config = dict(
    d_model=160,
    n_kv_head=1,
    head_dim=32,
    init='uniform',
    lr=0.00341,
    seq_len=256,
    steps=3030,
)
MLP neurons of a small language model. Each row is named by its layer, matrix (gate and up: input weights) and neuron, and shows model dimensions 0-159. Each number is 128 + 32 x the weight over its row's rms, rounded and kept within 0 to 255. Numbers have three digits each. A neuron's up and down rows have the sign that makes its largest values positive.
A block is one neuron, or neurons of one layer that tend to fire together. Before each block is what it responds to, as a language model described it from the Wikipedia text at the highest values.

Responds to: Inner pieces of names. Middle word-piece fragments inside proper names split into several tokens, usually right after the first capital letter, such as Gaalk-acy-o, F-uk-unaga, N-iz-ami.
L3.gate106:146150161124081125159106108130135136114141129070178092140138170193114142126087065152207142132154142087124039089167132148146063122132119144175035136108130092174173111084115092092113147127081110130153134184153127151131116142164186091146160162136170062126121137120110114090151144096150115126111101147123155110128110069143110157096084137168102166147134116143124097131074123207212163127135119124164132129153124093109100148113119081124111166156091142191125134081071120122154114177083180
L3.up106:180133172197147127127199137110118172178127133113120128161185183139116136144165085153133084160106095129153106147132102148126098135128174130186087143184113093063178117101134167153112116148142153122176209184132023163127104098127177162148130139113137159091157117166136118095132123058143089189123133101125106171118080082131139137161136107119122151157145148115110103136112111126163125128088134092090131153188163094156091121123102201107079164139102104162075139138148085103169102188153100

Responds to: Main-verb completion. Final piece of a sentence's main finite verb, right after its subject in biographical or narrative prose, as in remained, reached, broke, was.
L3.gate115:122143110120129112076128070183112139132131059138134133121092145127122124153115159097107058089122111132152119148138082115152093156130110117178063129113136152113118139161198183166108075166067166119099071159133155126124111143113170132119117192036170175115095059123143161126155071137141098018088152109164128127140111134203140133118137132095087109113127137115138130116071068129130151157158207113153088090135123132176124104153184127136120099084122141135114191120134161136132116122186106
L3.up115:100094103105171099147170034116089172144174164164079128064156133134115104147095105078159121067173064071128072086128085138122119137136134136118165138192106114147128115179157127086089101103102141085081085113106120164134073105136149114154137171102098084155123132197143131157121141129164076118103151146132136129131140074177136153118184137170143129037104126163138119146123091118101153131140164157104148093177111147131106173123121109134146138121126100235137170159121128147119143180114070

Responds to: Phrasal verb endings. Final piece of common verbs that begin phrasal or fixed expressions, like brough-t up, p-ut on, t-ake revenge, took part, with weaker hits on name pieces such as Les, Mc.
L5.gate40:095136158088178140134134087183126111115099133142179139078166126125127144160094152127137162096083079136153118116209132107187106131170103100181109150127143159082113116117145125079156124109161177206124119117204094102134142150107067159124114137134125093133105119136132109093170146125154136092139151145069152106112162137171129099203159082105146170082184116087150155118134152108099081154172133157075109201137149150073106121112147137162091135158085095098169126155108162172160196211145106
L5.up40:161158140128087127119139108147112102190107136144124111049111167102097116140145152126131110179097132081107153140152134150146120118159148127134089178125148124109096102136060138098082158082143113161121094106118197157145106138093093137189076145141164169103140109082129169113076080113044104131114142162143144126154121116126142188098159097087144134115120099116114177081119053171188134247120150154157071113089134142187116115132140155116114130218105118133165145073092142086119169104137122
L5.gate71:138101133095149188141127093156102113163109161153113069168077097160093105082143080118174086084130178138076052121137135146087163129136135076094152169184108151147155069136093097177108168116093155157090103133147145115157164134115131132134100106091085064117135156125142087095108096131105095154122068102130132133126105144148103094080100071135106143121109133060127111127065113104158159115120146148183088193192095084073132116145123124070175149105148123065075167115183165116160112127150124
L5.up71:165068063099148097083114103148143161078130122113102117112130122159117146098092162140117122111131113159131141173130104100120119110147108111156195117155053092129122097126160137157093045133128118196106130153191141129149097062121139159128123123114094130138111143151102138131155135107104139105138168193076136030136100137147211105186043117158128139128088080214131153149134112090112102143077101136146097136111152117107121106145104129175137151173158098217143176145115118139198136133108099
L5.gate132:196095147129151114073132065116139162183172134150130109171069123103096097146111111151108099116151078157134148109152119152091078094142124100096121142248128103113118139153133122119105130159110110119154102129173110148080105153109122143103054133129154158129152143114107164151144108110144143091184185103126111173172092135113125113147137122128127140150110197121126136150129092109090140150097120170116156153132133110135180161156212176109174211125164119161125164123124103197148080167220057
L5.up132:107144097123081156113109110125108161156128163103190084143079108139108174142172136164115095079154106186121114148104179113086074130169150129094142094210135105164129129156121197134115114177114090104122110055133138118116106113096066158069093129121115119177110150098083154060142138119084176153096114095075125150123109110094142171094140113145115126152150114139156111130100198192088112117148123075055172130117146125123081142124125139125162184112141095193151102159095149103157061159110067
L5.gate137:126212106168195128075085122137123136096106166121126135121126127126088155208137150119125166136143142150088146179153149170169146128060152117106090099107145177125115183127147157136139178109131139128132095138149207135204162132112047171115132129126139087177078112125116154119079061047143126140184101120146114198093109111123154161100136090148134130100170151147122117081112144138080117167196176136074137124116114160155145074126149100139114136151084118152156155095182150147148186148136111
L5.up137:151186086118105112126135104183076105155059139124115091117160127146142049172120144119160080098121129143150148091219139157101119076153151098171139209185166115150075081129166059129165090096152135168161090148128136114153141147091140140153078117101099107166175178131117188109095095116116124097131153122090167121130139125123119081092079129114179148123210153156108104105121124118123155137106171114111067119160086183087130105135137122092103134143168140120112144107183143168155199146155135
L5.gate149:139132137134177108128158131136067103178114143127125143082160159166184123117126192146178104140098129160170118196040051122060118163157082151199101073113172156122134172120070138150129122166092105084148171115111090098091130162131114159094134158106148122131156144059133130105134097120083121089132125151144074092107072127102181151093123164179084133100130088096136072132111134134120083058129121131091144183107101087102103118156087094099110099118161114157116143145153165154098164172120156
L5.up149:149067143061092114113192148119171118153059142094087170072139088147131064119141086115125162147123133146139148156119179139053160161133105104102060157123140097133153160119106145136120143115105161130068158105187125145158101121135164108085098054112095111122170124091124139220155102096131131116131138136108145112110167121172120120105171146167111140056089153126139114101041062142127152053133133162155120168147131106065125137103111130144065153072140141117123175144149141157153106117179137
L5.gate154:090080120100168082141161119093101087118099028111125052096127134136105131133130129113149139132167151180154103134140112113172153112095183059155123141129152150149141084168127116153155141164052111133087177093122115122106151113152123152141132119171152137153110164110097115161084133072153095055165060106198094173221102136156150125106153137171137074120123120135155133095092128133152145107138153129116160150135058133086085161141141095138101149143123128120128086173163163062122098076133197
L5.up154:115191098157158148137130094098153102119172134130102079123108142156141090130180165112180146117126117172137151160082133174128144170187112174089125119146119084159145102100110216152113210140104142179098128161153113092128080150103110109126102086097035128144134088090106154133097093067114085070101091164181055139120082166094143196070102123127112131130076125121152175093128147124162098102141104119130114182143125090129079129107134103147141115156147168068133104083118084128129118156106083
L5.gate344:152118131173132148127166106178127097158179105140111086150098188177136150113102161113107114120104061082144125140131171125171133142132183076143095106158087138156098097153137135116129121185121192106133076104111222178107098089156159134107191103145135128122119150131138131099124152127201146148129161153144099123149150149151069143143149118108150094161146128092136104070121120100167136088129131174141117198189080141160122127168015196125111129159162147124104144082107190157156143136177086
L5.up344:135115070110153137178135145160149097093130164160083057128076107137128175114088108144116143118123084131165138170099126128154108078143150107111074072170161099129158115164065116121097117129162144133087093076150166132135118146109133137071155096146145091131055149116154123160095139135124057103117158125182103118135115123127141180126154132136044130143087102145158099110127110093089137137130104142130097056056113138084086174079061119117115127155117189138047152147181153147074072148119073
L5.gate363:132191084122114133131100130183123163081138115159128203106136148098126129100082131145188117129099136174171134066124120126124106167118139105137111137152141118140136120143082142159197082179121150152108130174120124125158149136091135181128105148111128162142078199123099160174096115148127107106134101005135133139091100122122094125160109080176149132126112145099110162146138193135130101174155157118180207172143077036121129079108138064139112139122161076080152137140169120112116148094153188
L5.up363:119097109143106145148125122160180154140120147145168160083119141142157128124096110130167197084120123149133155074137129065152139083089119165180170141180111117093133137114139110147121075136094057168126120149140101091111073174159111206117093089152168174108090132217142157153194123088115095132172146128143093172106117156157104132144091130153153090088137130129120106180155089168144122106145173105065150140253128130134128120117126132116157095109116129099150209149160126116123154134205126
L5.gate366:121103137119113113119124118150151142143124143122139108113133117115156107100029146177115112148118122140154093150131138121115126148216123114158113129165161135149115139132139137145206125122037143077144053195146143117168142101112140165121161121122110071154145200160192113160078145129183087108166156129104123059108162126129101186131123083183189130085090167062091227150133105181127121193084159146164145150178114155115109154129081128119168148122114109142103133170123146126109156115144149
L5.up366:105082067155152107099140110157137107098094126075159122086152107113173115157156100061063155134184129097100132165113107143126168155115134113136099109136068121155075126116132171124093130163092126111061080150142132138097083108104181125124154132120173086150143126083108123138158147136155121086111117136127093098181139147175105166080186194132117112087126090095090161136121154164146167111153129110055092199138104127143058149152033110160145109124090165110145142149150176079129170073139071
L5.gate411:124138163130138162138180150145093134107097093122108103111125066161136150083118115173116089123164080136143114109112156144154112105128109129150061119157189147111139189139086119106110166115171130123136163143112162152102124162149090118119165063167070113104123135177082169089091108121121181144111100048065141165139094117165088115131155119179149182160176197149147088097114071164189056100156208135146114131136120174078070141084114185102156074113138128105166131127145123148141152156139103
L5.up411:103171122239232099102118157158137117134131130128101108141150140126129152171116118141138093193138115120161113173164083142093159152119119091164125113125032114079145177116121133119165142092131160115157090112096096083130073116149109132087125135147124150142178132103102125117177112116149144104137100117131122129110139154110252099078114156131081117111142109098166173093095104167119192145157138141193061135130100139150169119084115099181113112117083170137092114120152164166134187112111112
L5.gate427:168150137077079085160147069131078133141163120159105092061121136106082102106130132126184115087071179124146107163102078104159130155119145074128119156154106118121111107167112165130167124134147149134160086044144192116052133087144080172132104114092102158066083206101151158141098126079102106112135167186055131121110143125149162130088118172153109101084132122092110134119104105122081136128082146133185106127124147114169114100177160145183166114147124115154137179136117161065132114172161097
L5.up427:088135095137093084117102074098084104131132157205105137098101118167143164066135156160165129114149096112194103158139084153112100107118155151106163156163188133135102106149113156142124124090118137149138126140159130146097098145209117086129199157153079119124166124118152058145096100131118146090128170108098065146136141165077163138157117136084102151126132134140117167177097157134071132141114076165180144162107058157142122121132099054185081112156061110126110172163073167089175179140119137
L5.gate452:118146132091136139114154135173150144185087113151149102103146148101066108105105095128107140112103086119132132093146164183164101149137136142121126091158107096128114162114134111148064164165076102108149124192140160112073153132104071168178141152080185112163130100084140119132125105128104125089147159110083124121145189154133171157231120088115126164085087046124118171156079093153121142182115125148136129169111173159067137140097134089136096193155112159172154080171146138092110222159113127
L5.up452:093106126159126106135141165108149140159142102117116099107018117143120101124144103102145119125108051159107145142154116191075076147125096131110170165134095076142149154125112061157140103140114064155133197067126139145144132144093117130111138194134117131103142158114176145086100182179090106144063124094089116157089165132179136125166136030185103125108103144130146077128097142107079129158125082144107059110148150131110151181106148169139141154075143146138131159183143146157148052138120115
L5.gate541:164184109131117171117174124145110131158157109114119151123148134112131187128071146153126151164174089104135109134151128151128108093127117100151085146154074109197178107109115132102118150121118124159186109131140130059117126108184069156124132116107145145113193111121109076141109139150044093087123108131121145080069105159173179103132164090124106136125115068188126110114190143174096206087079084115100101109116147075154082150136160084106110216082162070123182127147121118121127151101170091
L5.up541:140146173108153087131151181134120113160066118199076118154090159105180188158135138130120120111122104107152116129109118150180116131152140119175188161201119097125133113107123250068100120180126172170086134119138070123131111134148151198162132156128157139142086163091153139121085160136124190093149119105105146159107152179128130152089121108174102134173128108124170134159121133166084160101126069139128076132145142138137098086146202109153133149107132114099087131159170119043122170090157140
L5.gate550:086136109091174146096166093194133146163145146130172131181068093117070152157108078095064128146111111125138072134172127143094071090132148108124134127160092159058192172136150124103162134091146149122120150221153143137114148129151151183098138120155177127145088153121113124135105133118160132068113131054048153117158135136134198165136152050160103118084166120137070173111128088133145078064113143142136098105117142174100122124151177117117169162107126103108129147170125131147155162096122095
L5.up550:118103128149154186142141111124137164177128117155061178016137120090083121089099130130057092103083127132144150104132118230114153110138110140097157077058094117195139114035125118116137174172135158124150150109124115107122138104157041128101091100130113105165089123123151144112111134160141119106171078125133112164135157141174124192093137155154125126117112123173106184113093088162109196125166142123149065121124141154202149131137125139150107147122117119133142127176131120138068144124157089
L5.gate582:166077140111160065172180103180064126145143106079089146144100117160156161148136103112158122107142200182082096138129140123198158123168137110158164117133102147103145093085097134135083098149068156117134114106111138153147182161136081107126132112095098147146075145132137137138092115141110080114136150099116146097125228078142057135090191174174162059084133133122107103139162122158125149147096104161152168114167098146159158037101113142146099145136167084112199176118121137113107136143123131
L5.up582:132064136121145145110116054093159116049050105144121068182128108148116101106099103064132200152160083134138105159146131177165164084173161131143128132139122135149170114128190101093142126147107136130096116129166087163133114177144112151170193129168174134119152110127105177152106079137124098135133146105124155119086096143118146139144139149142188133129085106100161193131071157085166051118111112096121106174177121183118169092156160130093143124146135121142138195147162151087137067139088074
L5.gate617:147118161116145081142129103128129148168101056146121100093096101117063126212117106124117147123158085081125086116124127123060117117141152103133091160172158104176130101190134169127092137161079110137070106133158152120097114154163067163122147172124144140170108172097131110170127105120108097108154053101136133153102098154103152124063143123152143123069149137142116160085088097102156191082139202123113110189120121172116035088117105105163212145171160121115106158109128133118063143147130127
L5.up617:168142084107109075150141075150155170150114074073137166084064119171085115193191118148140104069130099140099117144193117098129080090122100153115101122193131063132166088169103138145099128142100165133129143121103161119090015147144148119133183122139118180155071105123096145108129099087079169113056106120110146153060155174188140091116161087122161067139117143154105157122109168160106118104112150126119135131124104164122067127110153118189147111136148145140129159133136101110151142108167133

Responds to: Common verb completions. Stems or endings completing frequent light verbs, often split after one letter, like m-akes, g-et, p-ut, plus played, did, took, and stray verb-like pieces inside nouns (wr-est-ler).
L4.gate192:111151139121134098088126098182106071141170020118123124131138163123149149163139144129127144108159122150138063156115072139145162154146106146094144153165150097234095135118178151133132064146035179111129139133137097110098152113164082177136143142079117107123127107133104078190104136129097159099089085117119143123118131100147144103135147119174098115130176173106085124081128097174126140146093098141133082165134161169102153085175104124198190129125081154184174124144094128077104159074131128
L4.up192:131136078083198129144179135153123154123111158145122132141043140123125143142111147179140159171088161127116202126171123168146091137153171101125112112116123126125155071134116121106138141118143110185108114131143095121129146092144143172112089137132178155150148163036158159130156129137037137090208150126074133073101136088103201152151127133150080089117149117114129084077114080104084138078140112140160117167147159138198120111212148135120126206135097095129149139158154130080097169109103103
L4.gate299:132158051068174134128185116155154097145137107128097115072141103124133111104130079133125158126114068124139111114126105137087107108161155096115113146126130132092110142122143179140145062126152115126128119150137157181137107129126101156071153146125124084155109088116158181131127133108152123051091145125079124112118137147180119120142132117124128151165125086180107161169122116153079164117089158248126127121071168127173061066112128136155154118097170101135112224162119136036095143041128130
L4.up299:135088101180135155157115039121128131117125153115173181153088137117136180099114144145155087099147108147083176147152121217127160127186104106133154116137157122157087141114141086164066120142120182133138092135091149096173145150164122135125123160104163128122121198110137133146131068110138118183134131120098123135133178124208200128158148111170117086136161140167152099110097146157090138097097070135127073105193139156135144123090115031149129098126128073145152129187136208091138156108175120
L4.gate324:122137130116172138118186095128069125064174146107109136125113133063108131159148077136139171138146120160137136156117099153109131157127124073176152179090136113143079167162176135215196104090102124091126126186179017133136145144113066117114136138070126110114107126157147157097060198118198138132167107080145075101083126137090143149108145128112138133165157138073152110141126134109163111096130111115130072156156170134076105113166093135119136122117149149150153100145139210160134089124096152
L4.up324:148146140121099134093112089114153121134175109168089159148159161123179163101150182105120124123136150132190103146137123137108135141168152112180091126085098156153182130195143116072111107142096169165074074129163110124130090126141140154134098143129203140136136138172122119059092108092121192156137099116125059112131132166147158137140111122139080060113144131065084107091130130194149184122136088165100157143151099167145159036129109047147141129155075163185129096153092151116128178128068104
L4.gate572:115094122107182125137181154196185158133081125143121077166202132122114150121115142162127151064136119141123078140204183128111109137069138119137094090095104131112153100156187102112144117155068087080130123108148115182146145085161181140081160129041167142129131106106144033125135107123147123111131092117091120099131115154121162173127180154164115108137141135163166102137113126086118143194185123159065105126103073117178117184143106116123144171109110094098115107160100185092156146157146163
L4.up572:103070118109125096128081131129161092135114155094130100101108119065074140093121224139177095099112119174096118163136124138137101132108129050120132089123142105114043185130156093096088132099047134109111081063157097140134144139095172145111214115129146107152142126109121117129167126107135105120123139119100153118115172127078080134104168154126140122164126192165159136134115100110144161153143164115067149143087109145176163171143099112075102180161116126109143102192168197118067127117145071

Responds to: Mid-word fragments. Short subword pieces inside a longer word, usually names or rare terms split into several tokens, such as Se|el|terlound, God|z|illa, Fus|ar|ium, t|ele|phone.
L4.gate338:135144131110167180183126122105208114114077133105137136080125111126108146049170087126160088147149096133162063110130150116120098155141128158096123137134116129114157111134135087145101078127055148122100135143095085139146115148124098177140136148087111139160075122105211063074120119061165077113125118166138117137121114088148102156173167102054198143087116137098100149144118160162130147168096058080147143119133133143137138149126068172088157156181165151180156148131093108123047128170140112
L4.up338:132126129140115129165230162128128122078107128134159152236109151114167113173119055172197083138107148136088107102115144103119136169154171092132114137137162096118139088183142144113092123137105126166097156167124139092102101127094113133171074082130188139146151073128151120082091112103120127195096138150143164146127160134123116151066107127125129142119099125093069124185138192115143168114068065142123115083108128161046125108128083148153121151133135117167197121128090118159110163171162161
L4.gate361:136139183115126132146154118036105119166135116118183125112115131139125190111123060123161152155144153126162117108188142112153130160099104129123080108150126095101102097009107139122131190116135175136098175164117137129104185122089143133066170128072143130129097165129186121114151165164143174137131157127147189096114106032165069142079104180068100089152129079146139119109132109139133082129126114088120123128090154116102127192102111182139088163160104182134121163119076159122126130147144118
L4.up361:159081155082175116129117103105171147159099133101137134154147145135125112207168094122065085146093147144133140129152171112186135125114148130156095115101159081162120144187221113123156145122101107120071164054137096089057127175159154148126166172152110165134119127186139124144174101109105067122077089090123126187089121108085132157101109061094084119111164116107114095093134117168134106167114107083191111116131110148131137139183151174102062140154107111153066145082091150106149157112130112
L4.gate469:072065178118182116112162150152066088127245147171135147102128156141151145127118153153160133072204050188103134083125105123127129145122058130159114147155165129136091118083146106120117124111129116126160135127118092151140132068151168154111183122114200169104074117138151118145112125125133126096136110140127165142126130102134117144151093108148123066111087118144174125160118135140184138206113140092109149142118083094096152106093102144142075059140114129113144115097028144133146147153187152
L4.up469:126104209130132129160123101095147146124100116121113148107195132205062134149113148099212149088171108156124185105098080116128143137113130104107165171138149133170113111110134091104168117124208061111138084163097134172128112151133115078110095142106122116066088077154100110195128149128146122168180089144089138149128155054192104169167176167126169129151120054120155091129161096139136095117096100136122071123154135161092086136092139173175107153170164138110127188112124133113132132158119138
L4.gate544:155080144151129146142141115133156163167138150146112133179128115159083164119075120141116121072146142174158119121127146154226142118147135156114153183151109085143111047129150116114097156142123135128159145149145111149150104142181138148115145132138134171155148146091196135129107139155136091094103115108110196128127128097134149126121120109137137093111099113115159173098169119129199153168102126153090088121146162135090171084131143123096107020144237093185149189086134203093162145179143203
L4.up544:108133118112115118145168127083144098134155111151111160154147180127109100148105069124151108152112165142108212154170161117063116125094128148094082153074156143109072091182136120132158105136080098119124126197096096169087160083103132087085178116087126102109070168177115163119115144097165162087159176182154153092156110109133092168071151121113085131119134085109113126094106211160076086150095105085153049127145098117163131117087129099159081131165148156148099160138131099099164140147185153

Responds to: Mid-word name fragments. Inner word pieces of proper nouns split into several tokens, such as T-ub-utis, St-all-one, Fil-ip-inos, plus spacing tokens or "20" just before numbers.
L5.gate32:132156168165150056113125161125123106153165133149127225121181148201131134136125111130165132069129089142131114137233108157120152100104097144178121126139134118103198068123117154108115148112072083099159079122166098172165051126126156137099114161097148124103075141100133166100147144109086100157123138097156152150149144098157137142091098170157155102143093117139155168162091142165127151078068085135090160170157129125087087133169061099136098179128122095112108131122178097125131123191158165
L5.up32:168133114164133206162142110168100169163087148148066077142180150114108159139164094116101108144195169129140134158090139103124081201158145115096151135096155082181124120086136160167101115109116133147161102125112105126154138081136193144157152117087095154160123130144156115147147102122195136125091094140092108103172077084119144189206121106152136104153129157190147089133169083076145140177136127144173073106110108088135134141119163145194097099131151138128135166134034141095163115073151111
L5.gate33:181078124146176127166138178115039124151173124126168167128142156139126154128165167080210136139072128132114097112184072210160094167149129120093158116120116115131129091108149175163078116116132102125126121146153057107157104142069153169083138116153129166139128151162152158129119090098151073151124097161105094168129094142138109135213155135117159138171160096182123167142098087148151118191078108105144101121126096084079132153160111133164147162109112135164169159112072110111142111133054100
L5.up33:157147113164120139097085125122074158214121169121103047128151146098138169121157107092172117122171150100145140063156139092067095158088145151152131119129130086094138187160149214153112189183121161121132152132117116169158094106104118135195135162141088144225080123130153098140157134131084184103137122115149122144191101120115152083105124160165157094140114145159127112104123065108170161083130144129134082126154120162118110107143185152119156088147146065164079071162159164121088120131139132
L5.gate82:149133104199118139145162102177133180128060148143133162168119186126094183151144079137112093136172134120106089099136154129088145153158144122128103198109148093154147137086119109201143141089082126140142113153148060127167088092094205134141157115074098160141116125162121115123160110083165088144077097184108110151162056098114123152200136138146103132183132136143150116160148078059121160127108128121124065117182105098129142124127157127166059081160176133152079126124090156074126156133121167
L5.up82:130104116155097133122153054136142098133128139121101165171104129140082150154105132107160168061153091189095154144119115116175114084111155153138059139101105043152159109141075128075132143096119101147165086150119113182103064102171128104160091070059113088105129127123136153088111141126132138068107151171121132113173145100065113102128068083126148139128155114110144127192025123145136092186101096120096084154118127123132150077095099125132088129132151136081093132181130098149155085165152178
L5.gate152:167104116129086123138151169068052145159154151087072147085148106137139136167207147123120159120124117135143154057122100173138122148155162120167049083145153096140121121132103166137114182138085141133088185134119203127098130171100135189153114135076154137140095160106164137107152161112073061107129158136150184127112129078083125140148103122131101117143118144127153120154088082125116132207125068109139179122123097119163133157160079148121100145155128092175105209170110128149123117131145039
L5.up152:212155129128121155092131080184141149127050134084136156193119164102098182125125070090125130107152132097111066114154141140091099126069128087170146163079152138159149188131141134134112150094121129158173087136132106183138132158179124148113095116085126137164146099153117080117153150093176142158086086143105114125154098080132149155188101143102169075151115126135161062131122142104136107185115132122105020079131096117103130142113162121137060156099116123101106071113084114078138099182127105
L5.gate166:150092227102091153162127171178084146150126164150094131139127186166075160125136110137083088146201117158129127104164092135103098157094157126111088163099122100210147137087140159151098111149135132079138109215142110121174124125121129200068184153112114115120059127121106100090131128120153136161127117165157152082148035111120116178142159109159116106159088057102111095142125105110111107138063124106149122113138117169125114130104166084124143051133163139097132176146121132096104168124119155
L5.up166:136097213151148149149117144115122145129072170147085152101155175137096145119142105165108098121175127142145104118131099153081129106129174088125113162112119070141151130120139140185105138178136082158115109165175104139172202125134147133030148111145106156130116071080160101136113122093155069144132122146124125102181086130025138166156129070105130093133085163148143095079168103140124107114122142116175132148134114170089115166129157073111162045163166098174153153134074154082091135079103162
L5.gate172:180137097169073141170095154138097110179145179098111168139148108137101182108135124098068118140158123119146105129216058119135124140130108088170126097105193104158114161110118114196119154126171138098109167115168116126164092069108158145168107151130111189159094120128183095137149050112141078128127112137088118153100082161117132158142160075157125143131107151134156118099161108102134100167092104158217115113144153122096112128183176170168191137116112125196053115105082112090130147149143105
L5.up172:122171134135118126166087159089137129148141114175033210176198170150149129088151124131065108157112180159112097130162132147093119153140121160166104101104125119151166159133100106158108104144170116115138150157161145206074121069150132122130176149075124176131074134111166104108122138119110121153123151101139154115149140165105104149181143101142106170100135149156090175113173135081121157128097111155177110160180167140120104132172193139155168224106162103168118135113046168100158160151140137
L5.gate189:116086123092110130150193099177143156130128120135126180160184157215195191141191122117138097107182144137162092150166140129077079099112130082090150151116141120104184098095066144118120131145119147053116109140093081120188111071127133132097115151127082127121085105124174132109138078107141158148123114128090026129145098133131159130177087088187093101162107088132130165130137120119132135144089127130166112122189148110110112145075126154152138130096147179163091145054082077145112131144112153
L5.up189:125092195138102200124173102178144112158056163106123163149167121130123167139137107140143094103137115109122092159173113151086111156127159148138169149099174081175171114092080137152087099150087129137151126185082131134137056124112168124154106141076118108116099084132129099150110130120125121169144107153078106140134050188072101145213129086140113102152145147142100083129179087082136113174099147145091083191120140080101131141188182153178133134086163155156129173116093156097143127075129134
L5.gate192:187143069094135178131120157125160118107162106146124176141159173102171110135146125123104175060129145136121116111142112167146146164078119152128124141129117130100194126101166154140177147110114138148076201145133149103132111159081137077150166125099111144204134172162123031134144089069140123145117126149122128178169100082163120160110176134102202113164084101110145101131120172128129121186094133116181106115096116098130092135082103133128041133108131099160123134110090202096170133176132049
L5.up192:137125134161061162177125082200110163164137154125149136132137135124162115160160102095129171139185187108156109091142110122112121148097109153137145145190247126199163154078134179119184120129175131075102107124104167127138081125126156110143157179092138136130081144093117100125197089139124116129139118168074124126139070101150192175144159115125131082186131121161096100116132132104120123194114187120130061124126095093136150132119139146184090096145113128178121169143089138062114108160116128
L5.gate221:151065139105127174093147174173160129107133146120150133146141140095062147165123108099121069051127108194150127172148160098182073157090167139155108161152127058129186105118086109116142095137124110141161146168084135117156119086130094146112120114105149112085105151059181060143195167118148172112201175196073121074129071114111131094126120169129144141185143150127159096145101177135099174186120105135115162125085106147095109122126136114125081159151117087166135131108088133139130156177123137
L5.up221:194125123131085136178194115145158139130119154108110189156125126188117115139130132097121138148130156110148108151073080196102148089139120086161120129110133148239122131083089166139089147152149140155090102140170134130155095125129176113112113128092097094111076159116101034112180152095171117107102117163082091125135120135133167159149105061126105068123094175132100172092162089152158105174106130131110113082129193077157064077212159155142118124150160140122142113122095130117089145107124111
L5.gate345:107055060098137141199117077135125204140122113126107134153128151163118185085126110085163098195168206126088158115154162156077113107105216085121111062140094081105102119098081159117181146164136076133145166211139121160104096078154119155161090141145064152181145116125152110101123136117145110128149143161131102150111129146144123102142095119134085158174104147111075128106121145119101120183126112136157100107168132119118110168134124109105090118158138133173114141170100138102206123150067149
L5.up345:146120088167109168099191137149140160137178078123119168167115111144108197107135072088084135123126157098155072152160131146125097116097165178115116127140103068151114102129161110110162157187149120114104135160106142067159089111106128116148149137050069167211176142084137044114148111081167160130123128145103108139116126163160099118168150103145113134122156162098106123156135131169176103174120129172169093120109087109075115149135149130116093150166196156208127139158103139053179114118084119
L5.gate355:140156143196085119162124146143059136145118143118141056150147159158127183104210132141131097133140154105128073137138167168093070163123120093106138153087170081119151144111105197185115158125073111143140147142105032093165166143152199126119080133118074156175095121166170099182156154113140045158118102156094099135166090127109125149157139088118137116185143142138164106153114065154110126150111162126097089112110082083095144174109096154139122098153156136181097094122129115094083131130138116
L5.up355:069105130146124129132149107099212151183099122091154090117158097119145181133088123161150047141122159041130114150095097148126130098116178099121161150111107070117109117114047133122116130097075151145081138147153078098127156168082133117104082096196148127161167094158125191114153158129144093116113140136124138123095169144060128086125085150108071173187147158139135101110173110136219140161110105115115156113142120088107114175100190087133150115184133123164137107138108151120165173144128084
L5.gate356:140157170148118097125103060168127135145107164162133126066110140124070085104158130123029091138169118112113067169148061114125104089098057093130160157133143082168139119114087121130102149117129152093123121156161108147161044129131152116187151139148090128107120152108076048114110144102132111175204083121143144114107105134108185164110191140153124126172101087177086142100128131122139079196102185109115160136136110117046116129175138128111114114138140143120149173092063122134148109117117142
L5.up356:152143063120097129146169136154140193110113101124086150156136115119136155113160113123133090132150169086159133136118187128123090154076148099139128107133168155203144102068096123182071096076118115107094143114151120107134117113124175149085124166119106153158088166136195123152162127070161067116133131114123091221168116112109149180161108121102083149186099108085099104151162127090095136121121090198221106140135126100109073073145177067175101116115160112154122092144108154124167123140170095
L5.gate361:154116154154129172120183077158142120151108160137132170149168117080119118109121133145161152161210123093138104217129131159161143104107154141138139138064108102065129142139098170065189117102123145101159144156117126123089097130101151177126081125059138124182151129138139088131092157123155117058195133096131080119119121130116132191105125173105112073153078074094119116161123125132147106172116102157109127122072041083099125115161131142108099106174170088161089122134169059138136159164165176
L5.up361:147170108163092129171150077152079185109115146157138226132143165149063144133155069076189147149167174087152096100178152092143080208117132131085133161157121067147149116080123152146125153105127146129121126161083142116176068116163163181157147159090077141162122099130169108094125128124110117180157111170147189111185077123131125156115133146112151122134130117125126133147118118121127096230165133110146098102109125094160099092106109127184103115113120140192113140139053134103121100157106106
L5.gate440:122075122136157163129159119129124100129144104138110152132238157169095153148103057150170155103139135118164136129174149138056197122125152167116131167108077144081142043179149089163165142153155091148095116115080116121172143074124109169202112117100108121098121099072096176091080148075167103121105085184122114147129150173150094130130105196125154122126106194112182155094150118128099132151054123139104152113134145109117112167158160169156095107168120117113092131153138140113155164171127140
L5.up440:160145110163101162168161123187115178123061113085141102165146186139106223095156081102136143135155128082152113118118158166121136203138157093071154150139157117158119111121187137112149112124123100078180116140149081109154119121094183197130113147068112116125119110119135108183197077146119151129118121114088130129177106131083117176169111163134088120151107178162149068169112127099169143144098160151099095094166107110134122166111166141181120103092127093098180110145055144063117151157105160
L5.gate573:178081099100124089139162158170113129189147121085168102132117124143166183157127119131125176137135171088152117129152195113164117150122143163153186145135128132150157089084116127141134140161101121137189165177146153159168177086112119064078131124115133148132141118158119073118125078088098116145111114120087113089101073145106131133116071103042072141154125156122162124137157117194138156107155110138128107115144095109097139148099131139105177114151124137255077159139192159079140156118120143
L5.up573:146165116177118162155075112151104182113056177090156082152116135112149183141122148145128109175162173094130117131105159156093062153119170127091150139126144108117117149107098134209127125060084130075112124123098104118132138124094184179128109149093122138144119128191178069126173127122145089118125101098077128117220106161152122181208127186126129122141113194111091120180158107140131153207160087136143079116154081094096123141124151119161108124134171146147144149154105142085135125062139102
L5.gate632:197155162130095139137148165197143104205080145159115195125142106163135156157180139141120150127167139121161062126141106149100100119109079154128157197135148123170101151131124145143118125110152125108115186127091172159090142116136130141141144161105183093131054138097161066050172058128142136103128114072105127160103111101117127196148108122162137142144049086136072126137199127144159144115133127110156138153178115205142116098133156151129134148147080140088152149133091107132151144208120087
L5.up632:145087124182086117129110098087090152180117154108147111133075168138080119149135151104135129140231136159147114160112172136136137179113137133106121095175189100158098145093114099189125133145120151132169109128092094158129119106105162159148144077081110170134156125086181102131171195116200051159137080129124117136114062112122160139149116126088092117172155138136156117189148081119166101176136125113133074145115121094134103150126124110173127161172132091175076146188098094073128159176198146